Part of a small language model's weights: tied embeddings.
MLP neurons of a small language model. Each row is named by its layer, matrix (up: input weights) and neuron, and shows model dimensions 96-159. Each number is 128 + 24 x the weight over its row's rms, rounded and kept within 0 to 255.
After each neuron's rows, "fires on" lists the tokens most often at its 100 highest values on Wikipedia text that the model never trained on.

L5.up883 [ 73 138  85 127 127 135 162 118 155  79 116 145 150 106  97 140 145 111 119  94 142  82 101  94 118 123 135 125 158 124 120 149 123 119 135 125 136 133 103 161 168 153 131 131 124 157 151 156 174 164  94 122 137 106  65 115 128 108  96 169 130  91 146 104]
fires on: "o", "the", "et", "4"

L2.up827 [ 96 142 140 110 147 120 123 130 136 128 130  95 137 137  89 182  87 127 169 135 123 127 135 135 131 154 122 154 101  93 112 137 135 146 151 187  91 128 164 117 126 148 112 131 120 137 151 145 139 103 115 107 141 108 129  97 154 109 159  78 157 123 134  89]
fires on: " Go", "am", " Mac", "habi", "lu", "ica"

L5.up700 [123  95 160 103  78 121  86 133 126 126 103 126 115  86  95 120 127  78 150 102 167 122  93 117 109 168 153 108 173 123 124 103 145 174 131 139 135 128 145 185 133 134 132 136 140 104 130 120 115 160 161 125 120  98 105 138  91 111 150  80  87 161 158 112]
fires on: "k", "i", "p", "j", "b", "o"

L2.up139 [113 150 105 116 157 133 120 121 164 165 130 101 164 115 142 141 100 136 137 135 135 142 160 110 159 132 126 110 130 131 123 126 129 132 150 159 102  97 155  95  89 177 147 143 118 114 125 144  70 103 140 113 104 110 142  99  86 144 151  91 119 121 144 108]
fires on: "s", "ro", "ez", "az", "ja"

L2.up771 [122 151 144 123 101 121  96 115 135 138 146 133 121 123 140 187 129 161 159 152  77 130 127 128 177 150 121 103  99  85 160  97 171 145 127 108 123 147 147 162 145 144 122 129 163  96 117 148 147 144 119 135 107 123  86 113 162 114 125 117 130 124 149 154]
fires on: "ion", "ment", "k", "ine", "s", "e"

L5.up641 [127 111 107 113 123 135 104 149 173 131 120 154 142 109 118 153 117  93 144 113 116 146 176 102 116  91 132 106 113 105 134 145 126  89 116 128 116 114 152 101 158 120 176 131 113 133  98 100 140 154 105 146 122 136 142 149 120 127 126 137 127 147 127 109]
fires on: " De", " de", " in", " Du", " du", " to"

L5.up111 [140 148 167 169 104 147 140 125 146 106 130 140 107 122 121 158 107  91 117 138 160 144 110  94 141 101 100 126  98 129 130  99 123 104 179 153 141  85 143 106 113 162 117 122 112  88 108 157 139 131 130  88 132 156 123 117 148 146 138 173 118 108 141  91]
fires on: "1", ",", " is", "rat"

L2.up84 [158 102 155  77 127 153 135  86 115 108 181 133 111 101 122 110 159 142 152 139 100 139 143 116 141 104  85 125 134 112 118 135 114 145 111 147 107 140 106 134 124 124  93 113 107 111 110  90 124 143 122 168 151 148  92  87 123 118  90  49 157 195 156 127]
fires on: " She", "t", " are", " It", " can", " Is"

L5.up905 [115 115 107 116 179 142 146 117 142  98  90 163 129 135 163 126 113 147 133 122 120 113 108 134 136 151  92 196 150  98 120  91 129 129 140  96 106 151 113 110 141 102 102 104 127 166 105 128 148 102 164 140 146 144 122  98 123  63 154 133 122 130 132 112]
fires on: "a", "o", "go", "e", "th", "ar"